MLP neurons of a small language model. Each row is named by its layer, matrix (gate and up: input weights) and neuron, and shows model dimensions 80-175. Each number is 128 + 32 x the weight over its row's rms, rounded and kept within 0 to 255. A neuron's up and down rows have the sign that makes its largest values positive.
Before each neuron's rows, "fires after" lists the tokens most often just before its 100 highest values on Wikipedia text that the model never trained on.

fires after: ".", "7", "8", ":", "6", "4"
L3.gate248 [123  96 117 130  81 120 133  73 110 176 142 167 162 199 109 153 166  96 129 137 130 126 147 109 141 152 140 110 162 132 189 101  58 165 152 120 142 114 101 131 154  92 143 125 181  86 133 114  71  89 120  74 142 123 147 107 212 104 179 134 174 114 117 208 174 155 106  82 142 160  79 111 153 181 131 113  82 108  90 132 110 179 137 115 197 126  84 170 132  82 155 184 132 152 146 146]
L3.up248 [105 141 129 145 162 132 127  86 165 138 190 124 169 130 118 158 125 120 124 101  56 146 101 158 146 138 152 114 107 131 121  91 119 101 115 122  79 114 172 180 110 205 142  71 194 125 127 149  97  65  87 112 113 167 121 110 144  74 130  98 129 105 143 168 170  87 186 129 120 147 155 192 176 117 172 179 174 171  87 131 134 145 115 122 114 109 113 164  77  78  87  96 142 130 108 155]

fires after: "\n\n"
L3.gate761 [159 190 133 126 152 129 128 127 137 118 120 187 188 160 185 150 145 137  87 160 127 126 143  70 149 126 100 111 148 128 124 145 109 129 153 154 133 129 151 130 115 155 145 100  88 121 196 114  78 152  74 164 148 144 110 144 141 127 118  98 138  70 113 122 152 134 140 145 107 119 105 134 100 198  92  68  97 148 126 124  97 159 194 123  83 170 177 151 117  90 162  89  99 155 128 121]
L3.up761 [144 148 153  96  99  76 103  67 158 128 108 185 167 171 153 131 153 152 141 117 115 107 160  82 153 100 110 113 131 133  93 111 164 117 158 146 146 161 129 109 130  96 161 114  99 123 166 117  55 166  76 168 125 109 105 150 142 149 136  85 165 101 105 134 158 148 127 129 117 116 108 119  67 222 128  88 132  90 134 112 117 127 208  90  57 172 169 134  94  86 160 128  77 165 104 168]

fires after: ".", " | -", " —; —;", ";", "^{"
L6.gate279 [138  90 143 139 119 112 109 147 137 139 101 112 105 125 104 149 163 130 132 124  71 155 123 164 151 160 126 110 155 187 130 165 129  88  44 132 112 160 113 126 101 119 149  92 121 136 152  87 156 178 126 168 163 125 117 125 168  99 144 133 108 164 232 109 122  87 105 123 165 108 111 125 120 136 114 100 123 111 125 125  99 112 195 100 159 152 183 123 142 111  98 103 168  86 128 141]
L6.up279 [149 116 110 109 102 127 122 177 170 152  85 104  95 130  88 126 155 107 133 125  92 190  80 181 133 103 112 108 119 191 113 146  91  85  94  79 103 124  63 155 129  82 128 134 118 161 164 143 116 149 134 167 168 123 121 128 146 135 141 107 123 149 201 104 114  75 130 120 139  97 104 133 119 157 122  96 125 112 113 154  91 105 141 128 170 149 167 179 125 205  82 118 165  64 174 162]

fires after: " sp", " s", "1", " influ", "-t", "2"
L10.gate429 [157 141 124 146  97 167 100  94 185 175 131 134 105  62  64 175 113 132 140 124 121 167 148 116  48  84 116 115 130 136 173 133 171 149 135 120 157 115 131 101 183 139 147 117 140 114 132  97 112 114 147 108 104 134 170 107 180 128 107 130  89 119  99 183 134 106 160 140 166 173 144 120 126 138  98  96 121 122 145  80 173 131  85 133 122 109 149  88 142 170  83 154 182 147  76  75]
L10.up429 [112  87  84  72  98 160 143 116 129 172 103 127 153 119 176 146  91 119  89 125 153 174 129 200  97 191  86 153  89  92 123 140  54 132 165 119 110 148 143 105 162 154 109 119 189 162 123  73 129 149 162 172 133 137 112 106  32 120 155 117 119 126 128 112 107 125 146 129 103  81 127 121  80 146 146 113  86 166 152 110 124  86  91 103  91 165 107 115 106  83  70 121 122 150  96 147]

fires after: "\n\n"
L2.gate271 [125 202  41  92  84 103 138 165 148 135  98 135 171 151 113 124 144  78 143 106 127 146 115  92 140  68  67 164 108 123 179 118 132 138 116  90 104 137 146 154 104 111 157 146 138 124 141 100 166 129  98 127 127 135  83 113 106 165 141  78 132 118 135 133 199 145  75 183 124 141 124 186 110 207 157  80  62 155 111 129 101 161 111 108  93 183 112 151  82  79 128 158  89 151 128 197]
L2.up271 [148 198  99  67 115  98 129 109 106 126  74 117 157 141 117 115 187  75 143  93 143 137 109 129  97  60 139 147 129 137 143 100  98 165 119 145 131 126 188 157 123 121 167 160 103  62 179  72 149 148 141 161 123 112 117 134 118 212 144 129 110 119 113 151 179 159  78 202 148 132 112 104 103 211 192  70  81 156 117  99 111 155  86  73 138  89 117 106 117 124  76 174  73 135 152 181]

fires after: " | ", "\n", "| ", "; ", " | W "
L8.gate44 [217 153 150 110 143 136 147 126 155 139 164  69 107  96 149 125 122  58 118 132 103  34 138 142  92 129 137 125 142 132 118 130 179  73 114 117 125 152 136 169 120 113  57 118 168 182 151 107 118 130 129 119 112 180 111 159 123  93 180 114 122 118 123 141 141 163  48 112 127 106 126 111  52 177 129  86 125  96 109 132 118 112  88  63  93 106 132 180 137  99  56 134 137 146 128 103]
L8.up44 [104 139 166 134 125 147 148 143 127 133 163 105 109 192 100 130  48 129 143  86 163 115  70 163 166 101 107 118 203 106 136 121 136 144 164 119  95 159 102 142  90 111 156 123 150 152 150 215 203 107 118  95 147 157  80 144 138 158 130 142 137 136  59 112 127  96  80 124 137 143 123 170  87 112 161 171 126 140 118  90  90 153  76 113 184  68 118 128 178 136 144 112  92 166 102 143]

fires after: " | ", "; ", "\n", ") | ", " W", ": "
L8.gate628 [105 138 131 112 176 156  88 105 123 179 131 124 121 175 105 146  45 145 133 154 111  98 104 114 158 130 134 194 151  95 170 125  58  76 107 101 172 124 144 157 167  93  98 111  86 144 135 173 178 137 148 164  74 135  87 122 142 160 141 109 142 138 119 163 121 173  38 179 151 163 104 136 130 165 129 128  80  65 150 102 102 104  59  96 112 115 146 124 140  87 124 169  83 159 132 107]
L8.up628 [ 90 109 214 146 122 147 144 129  90 123 100 170 168 126 111  93  78  65 135 151 123 130 136 165 132 139 175 181 157  99  85  90 143 118  67 142 159 100  65 171 149 140 160 106 109 165 156 123 147 155 153 131 116 138 117 110 102 151 179 128 164 132  98 116 145 142  81 154 140 139 147 154 108 136 119 117 116  90 115 112 100 111 126  85 169  99 195 123 136 119 150 118 124 150 140 130]

fires after: " l", " so", " bl", "L", " contin", " w"
L10.gate501 [148  71  88 126 123 138  63 129  74 181 130 165 139 117 160 125 129 156 147 145 106 110 153 153 143 132 126 146 125  97 146  77 169 121 144 114 135 119  88 117  97 117 143 132 153 218  92 121 139 160 115 166 104 129 176  90 178 111 117 113 110 141 123 146 124 154  93 177 152 187 126  88 115  70 122  88  88 172 132 138 112  94 117 169  74 142 127 112 120 191 123 105 161 115 167 155]
L10.up501 [146  84 152 162 141 134  91  96 122 101  75 127 147  97  91 160 109 182 153 118 126 100 119 162 121 151 115 123  95 108 161 166 150 158  94 150  95 142  84 159 186 127 108 108 160 152 124 169 175  68 143 173  89 125 191  57 127 128 117 170 161 155  94 121  88 149  93 138 131 144 104 109 160 139 127  83  98 129 188  82  93  58  85 109  62 140 122 102  97 125  81 127 140  98 134  89]

fires after: "\n"
L21.gate140 [ 73 153 134 153 179 122 114 122 133 140 116 144 129 116 187  86 193  88 160 153 134  96 112 105 128 115  60 135 179 134 104 139 119 144 132  96  92 151 139 179 104 111 116 131 100 138 149 151 120 189 120 115 180 149 110 175 136 105 116  96  90 159 126  11 173 132  89 146  92 128 110  93  98 142 108 131  50  88  86 176 110 135 127 100  95 165 152 122 119  86  89 170 130 109 150 151]
L21.up140 [121 128 150 180  88  87 115 130 172 186  70  70 184  93 106 122 158 155 105 135  68 120 116 117 114 177  56 100 114 134  99  91 141  95 151 179 135  91 160 106 123 136 114 131 119 111 174 125  85 115 102 150 190 153 141 137  96 129 126  64  90 143 144  55 190 135  95 151  90 147 113  92  67 177 142  86  98 139  74 179 106 191 154 119 121 138 128 124 129 116  88 115 146 135 128  83]

fires after: "\n\n"
L8.gate302 [130 164 143 143 142  95 125 157 179 126 149 134 157 134 192  76 125 129  93 106 120  65 139  90 119 117 140 154 144 193 182 116  65  80 124  70  90 134 131 104 191 136  80 115  89 134 106  94 126 158  85 146  94 115  82  70 142 114 185 146  87 128 145 165 125 123 126 150 125 139 115 125  88 190 121 135 107 111 149 160 114 170 129 121 162 146 123 145  92 112 114 153 127 126 131 144]
L8.up302 [121 148 185 129 149 161 142 112 103 139 147 172 121 170 152  75 147 127 145 126 126 177 152 112  89 148 150 105 154 165 101 162  82 106 107 104 158 187 129  97  83 121 145 142  72 176 182 107 149 169 118 151  76 131  74 108 158 159 141 120  97 106 121 116 165  93 120 110 132 123 145 189  89 145 126 101 100 106 106 150 118 143 121 105 108 193 138 138 139 157 142 113 136 102 132  84]

fires after: "\n", "\n\n"
L8.gate613 [113 114  83 164 211 182 128 169 107 135 162 209 129 118 160 110 107  87 110  88  76 190 103  97 120  66  81 105 141 118 103 126 163 123 158 103 135 127  97 150 132 177 156 146 103 148 114 160  63 166  90  87 126 151  99  85 112 162 151  94  94 129 142  60 172 145 151 117 145 173 185 116 152 117 138 122 152 123 129 179 167 156 173 115 124 125 135  61 116  97 164 119 106 101 169 168]
L8.up613 [148 150 136 120 149 144 133 106  39 138  80 128 130 154 118 123 103 115 131 132 162 138 139  95  82 116 124  63 102 165 172 110  77  73 179  88 140 111 186  88 137 125 151 130 149 101 137 141 159 167 119 116 172 121 163  79 129 179 171  68  73 150 158 118 204 140 123 103 100 164 139 154 173  99 141 149 152  74 123 117 177 120 129 151  64 166 127  78 146  99 153 155 131 154 127 114]

fires after: "3", "2", "1", "if", "7"
L13.gate698 [156 147  97 142 132 135 138 191 139 181 101 171  69  65 171 141 179 107 153 119 129 152  95 155  63 194  85 153 150 180 173 132 177  90  79 165 187 156 173 100 119 112 176 121 148 174 130 129 123  78 119 122  69 126 178  93 175 195 105 151 112 119 142 122 100 122 141 104 119  74 149 107 137 164 145 166 122 160 133 150  90 164 107 169 129 115 173 117  80 118 127  92 182 110 114  92]
L13.up698 [178  81  95 126 122 150 123 129  89 146 158 129  60 127 193 168 165 127 152 140 154 185 164 255 117 112 106 182 110 157 129 121 145  75  93 143 153  62  82 124 121 131 130 114 154 109 180 137 146 100  94 125 173 132 183 131 107  90 120 156 114 130 126  98 149 102 132  85 146 104 157 132 131 120 171 159 145 165 139 103 144 154 179  81 100 137  62  98  86 113 106  88 195 131 122  83]

fires after: ".", "s.", "\n\n"
L7.gate422 [116 108  15 106 174 164 123 140  99 122 159 106 135 131 150  84 172 119 150 150 133 117 103 115 132  65 106 112 149 115  90 102 128 134  93 132 170 187 110  94 138 128 201 167  91 148 120  90 158 112 117 160 103 152 142 176 102 120 123 143 185  74 121 141 183 154 160 134 147 140 122 171  94 162 149 124  68  74 130 132 143 148 115  80 126 112  60 115 110 125 135 160 146 145 132  82]
L7.up422 [154 142  41  72 158 154 145 137  91  91 148  89 133  95 160  81 160 124 112 148 135 128 117 137  97  56  81 102 145 146 111 113 135 155 114 140 167 152 127  83 157 116 204 144 141 140 119 119 133 148  95 142  91 142 144 161 114 138 145 144 164 110 152 174 102 112 127 156 130 109 105 153 110 171 183 131 118  39 168  89 114 172  97 108 165 120  99 138 120 143 174 155 113 148 121 112]

fires after: "\n", "\n\n", " Pro", "et"
L10.gate160 [166 146  74 113 195 131  97 119 110 131 123 125  56 126 123 117 130 119 100  84 100  95 125 128 169 187 112 143 164  88 108  90 113 167 154 174 133 100 112 163 122  64 155 142  96 148 135 109 162  73  43 116 126 105 100 176 179 128 125 100 150 104  90 120  72 153 117 175 149 139 141  92 123 125 131 149 152 115 109 153 113 132 173 118  95 186 197 138 192 124 160 189  97 114 169 170]
L10.up160 [160 156 160 193 119 123 115  95 104 127 161 141 131 150 161 180 190 140 132  94 111  88 126  86 147 174 179 167 161 181 136  97 136  86 155 149 114 181 186 127 156 176 172  98  90 153 160 124 129 121  42 121 132  88 113 134 113 131 110 146 121 172  84 182  89 172 106 146 121 115 101 120 167 138 125 147 112 127 106 169 103 185 143 112 136 113 144 148 185 164 124 138 103  94 103 124]

fires after: "\n\n"
L2.gate352 [160 186 185  77 138  85 143  91  97 126  54 132 158 145 122  94 136 167 190 131 126 119 138 129  91 113 164 121  95 181  87 147 126 111 136 111 142  93 167 141  99 115 148 117  89 129 119 105 117 138 138 116 106 111 108 191 118 182  97 111 112  73 126 115  73 109 152 212 123 212  70 118  72 163 138 132  24 100 164 128 111 142 109  85 103 106 137  99  88 115  91 121 112 144 136 150]
L2.up352 [184 174 148  60 141 120 152 138 105 165 108 141 149 126 144  94 127 173 175 111 131 138 169  92 114 128 114  76  93 155  50 171 128 115 207 126 142 101 142 101  84 116 156 135 112  84 167  80 130 141 152 149 107 141 126 124 111 168 105 104 143  56 152  90  76 142 169 220  97 159  89 118 106 157 108 111  43 119 116 125  96 143 127  96 124 108 141 136 120 143  89 153 109 123 105 145]

fires after: "1", "2", "8", "6"
L7.gate459 [165 190 165 149 117 209 121 140 153 159 113 154 135  76 172 205 113 173 153 146  97  49 215  62 109 159 160 126 138 191 159 128 120 126 124 140 205  99 121  94  89 107 129 101  75  70 111 150 148 163 167 117 130 159 112 113 160 127 196 103  74 150 105 128 135  97 112 176 117 167 121 154 163 111 109 118 103 143 138 102  89 109 100 168 140  83 119 171 114  89 131 112 135 106 144 140]
L7.up459 [165 181 129 184 158 169 140 128 139 100 173 139 143  98 152 181  79 136 134 126 136  96 177  81 156 119 164 143 139 211 172 142 103 123 129 153 216 128 131 111  86 105  80 148  99  74 107 121 146 195 162  72 112 146 139 146 158 105 128 143  99 120 107 134 130 126 132 151 113 182 138 146 149  76 103 121  62 103 152 105 107 103 130 144 139  52 137 166 142 127 151 140 147  77 150 131]

fires after: "2", "\n", "\n\n"
L8.gate309 [135 136 117 143 149 154 106 211 100 199 187 156 152  92 132 100 142  95 148 106 123 113 150 144  88  76 128 158 163 147  66  92  49 109 144  80  84 145 166 167  86 158 142  75 143 128 126 119  88 170  83 126 169 107 138  97 116  75 190 143 111 111 123  88 173 104 153 134 125 124 143 102 125 185 137 130  92 184 138 165 171 150  82 112 119 132 179 162  79 162 126 139 126 133 195 169]
L8.up309 [113 115 118 144 179 166 122 102 102 137 115  99  89 160 134 133  77 152 103 132 115 145 113  89 107 134 163 191  92 165 140 180 141  89  68 152 127 176 124 111 242  95 116 142  85 117 113 122 151 147 132 147 158 128 137 123 163 146 162 146 107  80 155  18 131  98 146 149 128  93 141 179 176  95 197 106  61  87 211 169 124 101  95 176 102 116 111 108 103 141 124 105 150 110 106 130]

fires after: "1", "\n\n", "iting"
L7.gate69 [188 108 134 176  45 115  72 143 139 117 134 131 105 122  97 127 140  58 152  93 110 181  99 104 142 120 108  53 173 126 134 159 144  95 172 104  83 120 130 185 108 160 162 155 139 106 129  93 101  98  89 104  89 122 104 164  92 128 154  83 124 134 145 145 144 121 168 178 118 107 153 120 152 134 178 154 159 198  98 174 102 159 119  61 162 135 154 103  95  90 145 178  88  96 116 176]
L7.up69 [188 101 108 108 100 124  80 133 122 107 117 136  87 127 126  98 135  95 133 170 146 144 150 126 144 101  76 103 130 126 109 193 191 134 180  90  30  87 102 170  93 125 132 148 120  83 150 100  94 127  96 123  98 178 151 142 111 127 108  92 151 143 145  87 149 114 134 126 128 136 134 107  98 166 152 150 147 187 110 191 142 151 179  65 145 135 144 135 133 130 149 141 129 112  81  97]

fires after: "\n\n"
L3.gate93 [158 141 127 190 138 105  90  94 143 165  66 108 121 138 122 151 131  63 144 129 103 114 147 116  76 153 126 161 130 146 111 124  96 146 142 128  79 109 147 154 119  93 161 106  98 152 129  86 137 126  87 129 149  92  80 105  69 115 170 116  95 141 118 122 122 118 155 134  55 133 148  92 158 198 122 108 165 191  93 103 165 139 106 142 126 128 162 126 119 153 128 105  89 184 134 206]
L3.up93 [193 131 142  79  73 135 143 113 108 123 103 116 154 109 160 120 149 138 144 211 111 152 150  92 112 112  99 123 113 183 140  92 137  91 188 182  51  96 168 103 198  74 175  81 112 105 162 152 110  89  85 126 108  98 161 115  53  57 137 111 102 131  74 127 113 186 151 120 110 125 117 141 189 193 141 155 110 117  80 148 142 142 184 108 121  92  95 128 127  79 111 138 108  74 121 178]

fires after: "1", "2", "8"
L7.gate683 [166 172 132 122  94 201 128 112 119 111 103 121 112 157 191 148 126 171 183 131 137  90 137 157 127 188 165 172 122 117 176 175 108 126  99 158 116 136  93 120 116  92 137 162 117 109  74 149 169  84 133 142 154 123  62 172 148  84 149 129 122  98  90  76  86  91 122 144  97 140 120 158  95 120 103 166 141 106 154  93 152  65 149 233 136 142  64 136 139 135 124 128 129 120 186 116]
L7.up683 [153 179 132  96  57 172 129  63 129  80  94 146 123 150 188 156 100 126 154  94 107 106 159  96  82 221 174 156 108  96 143 159 102 134  97 146 160 136 104 124  89 113 114 137 129 129  69 131 151  98 109 107 140 108 103 163 174  73 124 149 111  72 105  98 171  93 114 143 169 131 109 103  60 132 151 152 174  92 157 118 104  25 149 175 164 139  67 116 106 106 125  92 206 110 155 139]

fires after: " | ", "; ", ") "
L7.gate18 [115 100 159  72 118 145  98 164 157 124 116 153 159 162 162  42 146 137 182 162 170 131 170 141 104 164  74 186 173 144 127 140 153  98 105 100 140 166 128 144  83 130 146 108 120 148 127 120 102 128 110 120 138 121 149 163 137  83 183 146 149  87 155 139  87 129 109 188 112 133 130 134  87 124 137 102  71 110 138  83 157 115 126 169 209  97 134 141 170 109 115 117 208  93  86  98]
L7.up18 [135 126 118 151 124 138 147 119  74 136  94 150 143  60 103 149  68  93 153  73  93 119  64 150 169 103 143 153  91 132  36 149  78 155 107 156 148 173 155 104 128 181 125 122  84 153 107 133 130 173 131 130 186 120 131 135 115 179 119 167 140 160  87 163 156 136 109  81 151 146 129 187 121 118  87 133  96 137 179 101 140 128 104 135 112 138 115  68 131 156 149 126 130 145 156 120]

fires after: ".", ",", "2", " | ", "1", "\n\n"
L6.gate493 [137 164 123 132 170 115 123 144  94 157 103 114 178  49 167 151 113 132 147 135 134 122 146 170 116 112 206 179 109 114 131 143  88 134 141 137 123 127 149 118 139  81 116 138 149 122 133 130 174 126 180 193 130 150 119 147 106  70  77 135  96 133  42  97 114  83 144 154 146 103  88 181 166 155 189 134 112 134 120  63 136 105 143 172  22 114  62 140 144 180 152 112 160 199 127 140]
L6.up493 [140 151 138 108 136 142 119 162  90 152 122  97 148  53 185 170 110 147 132 107  73 156 134 166  85 137 160 148  84 114 146 137  85 134 163 111 151 127 188 135 168 109  92 146 136 128 115 122 174  99 177 160 111 131 115 108  94 108 107 143 132 145  65 139  67  75 165 153 119 138  85 174 127 153 145 109 126 181 131  71 104  84 118 160  64 145  45 133 116 155 175  95 174 173  98 169]

fires after: "h", " J", "J", " M", "enn", " | J"
L12.gate591 [ 97 119 140  55 130 153 108 177 119 138 141 139 135  91  65 142 126 158 158 106 123  84  35 148 124 123 151 104 122 107 130 153 166 133  83 153 125 120 142 131 120 141 108 113 180  89 100 106 202 118 128 133 112 134 148 111  86 137 124 139 106 129 102 188 160 196 116 108  74 126 112  89 121  80 107 163 105 143  83 204  80 102 107 144 161 121 118 165 123 180 121 148 121 157  96 109]
L12.up591 [107  92  99 141 162 177  94 143 132 173 116 132 134 131  96  82 110 100 139 183  85 154 117 120 130 135  97  92 158 108 148 115 145 165 141 179 135 191 125 135 121  66 101 118 119 142 118  92 187  75  97 105 128 106 100 105  82  97 105  64 131 110 147 103  93 165 151 147 178 151 207 103  94 189 146 124 118 104 153 123 170  86  69 132 127  71 155 123 145 136  58 115 149 175  84 115]

fires after: "1", "\n", "2"
L6.gate476 [117 109 169 199  52  89 120 148 102 121  92 106 106 126  95 113 136 121  90 186 116 132 157 146  88  94 100 113 141 202 152 117 138 114 169  77 153 162 142 147  85 139 137 135  83  90 133 164 121 149  81  46 134 150  87 215  79 156 107  99 131 165 170 134 133 170 193 157 134 157  78  95 114 122 125 149 102 128  97 150  88 125 132  67 128  95 201 115 100 158  79 138 127 170 128 106]
L6.up476 [135 122 155 183  70 118 109 146 141 106 118 111 115  97 118 174 119 103 129 147 143 113 110 154 138  95 102 104 170 208 150  98  99  96 164  98 141 154 141 158 155 154 105 175  99 107 121 107  89 180  93 111 127  92  54 166 152 153 177  84  65 117 144 105 116 194 131 118  98 136  95  98 144 141 155 103 130 114 116 126 105 150  77  97 180 129 206  71 106  75 122  89 130 106 165 107]

fires after: "| ", " | ", "\n", " ", "–", "\n\n"
L3.gate269 [ 95 136 117 114 149  61 116  72 155 145 144 122 109 190 104  43 187 212  85 127 155 125 112  64 140 146  75 138 196 125  77 140 160 125 151 147 175  97 170 115 125 111  81 119 159  69 141 137 109 183 128 143 194 136 142 139 137  89 144 106 126 130 107 147 133 136 147 111 128 179 141 103 142 110 104  73 102 148 101 171 157 157 129 127 141 191 103  48 147 159  99  95 193  86 157 150]
L3.up269 [134 173  80  79 130 167 159 155 120  94 134  83  85 218 181  45 124 151  75 140 110 176 108  88 134 205  76 144 152 116  71 115 205 146 125 145 196 111 171 124 127 138 147 172 131  88 140 168 111 122  81  89 173 120 130 163 150 126 107 129 129 143 120 135 112 114 163  93  87 113  75 163  56 122  83 107 196 151 110 180 151 117 187 132  82 172 145 145  90 116 148 115 110 124 147  90]

fires after: " | ", "; ", ") | "
L6.gate398 [135 113  88 109 145 144 152  90 128 192  96 194 172 175 153 119 120  89 174  81 162 196 188 153 151 114  65 148 108 161  85  86 114 143 118 130 197 131 185 117 178 166  63 121 105 137 136 105 119 198 149 133 162 134 161 177 122 131  92 138 121 199 130 123  91 116  94  95 188 177 108 121  90 146 189  99  75 102 108 123  89 157 129 125 157  98 170 110 112 171 132  97 125 147 138 110]
L6.up398 [ 47 157 108 116 164 137 151 118 131 148 122 182 152 116 156  71  83 141 167 122 155 153 146 138 165  76  85 148 129 178  63 109 101 128 140 159 186 119 168 134 152 146 148 131 112 114 128  95 127 180 153 127 164 152 130 152  86 113  93 136 159 161 104 115 110 140 151  81 184 167 153 129 137 172 122 108 100  99 127  61 137 155 158 162 152  88 194  99 167 157 110 160  89 129 152 101]

fires after: "\n\n", "\n", "| ", "- "
L7.gate71 [128 154 126 134 137 108 141 127 152 178 120 113 138 164 144 148 137 110 126  80 159 120 134 143 145 146 118 121 138 166 141 122  60  68 127 143 115 105  89 161 114 156 147 107 114 106 122 134  58 171 152 133  83 141  71 106 149  72 197 124 107 102 117 153 174 100 143 122 113 143 123 125  83 148 193  93  28 113 109 160 136 165 100 110 131 107 117  97 166 140 136  49 115  99 148 115]
L7.up71 [ 88 125 101  91 155  87 128 138 120 114 111  89 150 160  96 166 147  92  73 135 146 142 137 160 159 147  95 123 161 180 127 130 102  67 136 133 138 113 112 132 116 127 199 125 110 134 154  99 147 172 149 108 120 154  67 137 110 108 225 137  96 153 129 117 136  87 124 148 124  96 129  87  87 167 170 107  66 102 108 172 166 176 106  92  98 128 128 105 141 138 172 102 105 130 167 133]

fires after: "\n\n"
L3.gate224 [153 169 138 142 139 127 173 126 131 142 103 152 179 109 119  68 120  86 141 104  91 122  98 143 140 130 120 169 158 163  65 132 122  55 210 132 185 152 125 176 116 140 179 111  82  96 142 197 113 166 112 107 129  68 131  86 101  84 114 156 120 112 145 171 129  90 156 168 167 182 123 174 123 195 129 135 107 118 159 152 135 180 147  71 114 110 190 112 115 123 120 164 117 156 120 160]
L3.up224 [141 151 109  46 100 155 138 118 126 121 116 115 148 121 107 112 143 137 148  93 108 141 165  96 138 121 151 151 168 152  91 124 100  50 200  82 160 126 118 143 137  94 136 103  61 101 194 132 136 163 144 113 145  59 129  50 122 131  75 117  67  94 149 106 197 101 123 145 125 151 117 186 158 143 122 142 124 103 132 125 146 187 123  94  79 104 135 157 107 128 133 125 122 136  69 156]

fires after: "\n\n"
L3.gate704 [153 147 134  66  87 121 126 115 108  56  62 178 169 158 163 109 136 142 102 131 123 151 101  99 147 104 101 187 138 147  66 141 120  85 119 131  79  87 150  93 199 120 155 148 153 125  94  99  64  97  89 136 144 105 101  34 131 169 105  86 112 160 141 136 110 132 183 133 122  90  97 135 121 171 132 112 141 154 158 106 140 168 126 147 171 119 170 157 121  49 133 121 125 116  97 191]
L3.up704 [163 180 112 110 175 139 112  65 133  58  86 184 133 163 167  62 129 138 122 105 152 136 126  90 123 171 117 164 129 174 100 154 124 160 153 124 154 168 133 114 130  96 116 145 130 103  81 105  92 104 100 174 113 118  75  59 152 145 124  83 103 120 112 108  98 114 184 145 114  96  78 141 132 168 147 102  89 104 117 141 135 180 115 162 103 153 193 125  97  74 115 174 109 162  76 161]

fires after: "2", "1", " CD", ".", "8", "D"
L7.gate169 [107 141  59 202  78 161 119 130 162 104 159 151 136  82 106 145  87 134 134 127 122  89 159 125  45 156 169 144 148 188 164 101 138 105 111 123 135 128 109 134 171  77 114 138 112 121 124 121 142  78 108 116 147 128 135 195 119 103 159 160 115 121 117  63  92 171 151 158 140 155 150 169 121 174 151 130  98 141 175  90 125  87 112 149 103 119  81  80  94 132 121 111 151  69 165 153]
L7.up169 [126 166  83 136  85 157 113 135 134 125 174 154 211  84 122 172  59 127 135 163 162 107 128 129  91 154 169 150  86 147 149 132 143 118 113 170 171  84 133 196 169 128 146 147 108 135 108 114  97  81  69 116 123 142 107 159 141  90 109 137 129 173  80 132 105 156 116 164 138 162 138 166 110  69 136 128 196 123 221  83  96  99 143 139  97  91 139  78  99 114 163  89 167  90 148 148]

fires after: ".", "′", ":", " | ", " ", "°"
L2.gate694 [104 166 120 154 147 158 132  96  93 141 178 140 126 159 104  95 147 110 113 135 121 130 137 143 120 109 126 121 166 152  88  33 121 166 122 149 146 122 146 139 163 196 106  99 127 128 168 146  84  98 103  96 176 145 123  72 126 154 151  81 151 104 127 202 184 138 146 170 113 143 116 140 167 103 195 145 156 164  74 151 128 175 128  87 189 150 149 176  84  87 126 182 105  93 133  74]
L2.up694 [134 163  98 121 111 117 135  31  99 101 200 163 138 189  85 116 160 104  98 111 106 132 128  99 101 115 116 119 189 167  96  90 103 142 158 112 154 118  96 138  95 151 103 141 112 165 155 123  97  97  75  82 123 134  83 137 140  87 180  99 166  84 167 149 212 121 157 111 109 121 156 126 144  92 171 170 168 156  96 176 149 129 177  81 143 163 164 148 116  58 101 146 106 158 155 113]

fires after: "2", "1", " do"
L8.gate481 [146 171 105  95 139 102 164 118 179  74 171 190 208 111 154 178 104 140 122 132 129 120 220 113  97 182 145 116 107 106 114 146 151 109 117 155 113 138  84 139 104 105 118 106  99 107  94  88 110 113 108 133  92 187 141  51 127 123 162 125 130 121 141  95 148 120 186 134 145 136 125 142 123  94 104  99 154 131 170  33 102 109  57 178 120 129 142  81  85 121 174 102 150 108 145 138]
L8.up481 [190 196 139 142 135 111  60 128 145 115 140 189 153 142 155 180  86 140  94 158 148  91 196 122  85 150 171  35 104  78 127 130 162 113 128 118 111 110 113 165  45  72 136 147 117 130  93 143 152 163 101 106 103 194 128 107 105 131 170 144  90 151 134  62 110 148 163 105 146 116 123 132 115 108 129 121  92 121 118  65 105  92 117 128 118  72 121 108  67 117 153 126 109 113 112 162]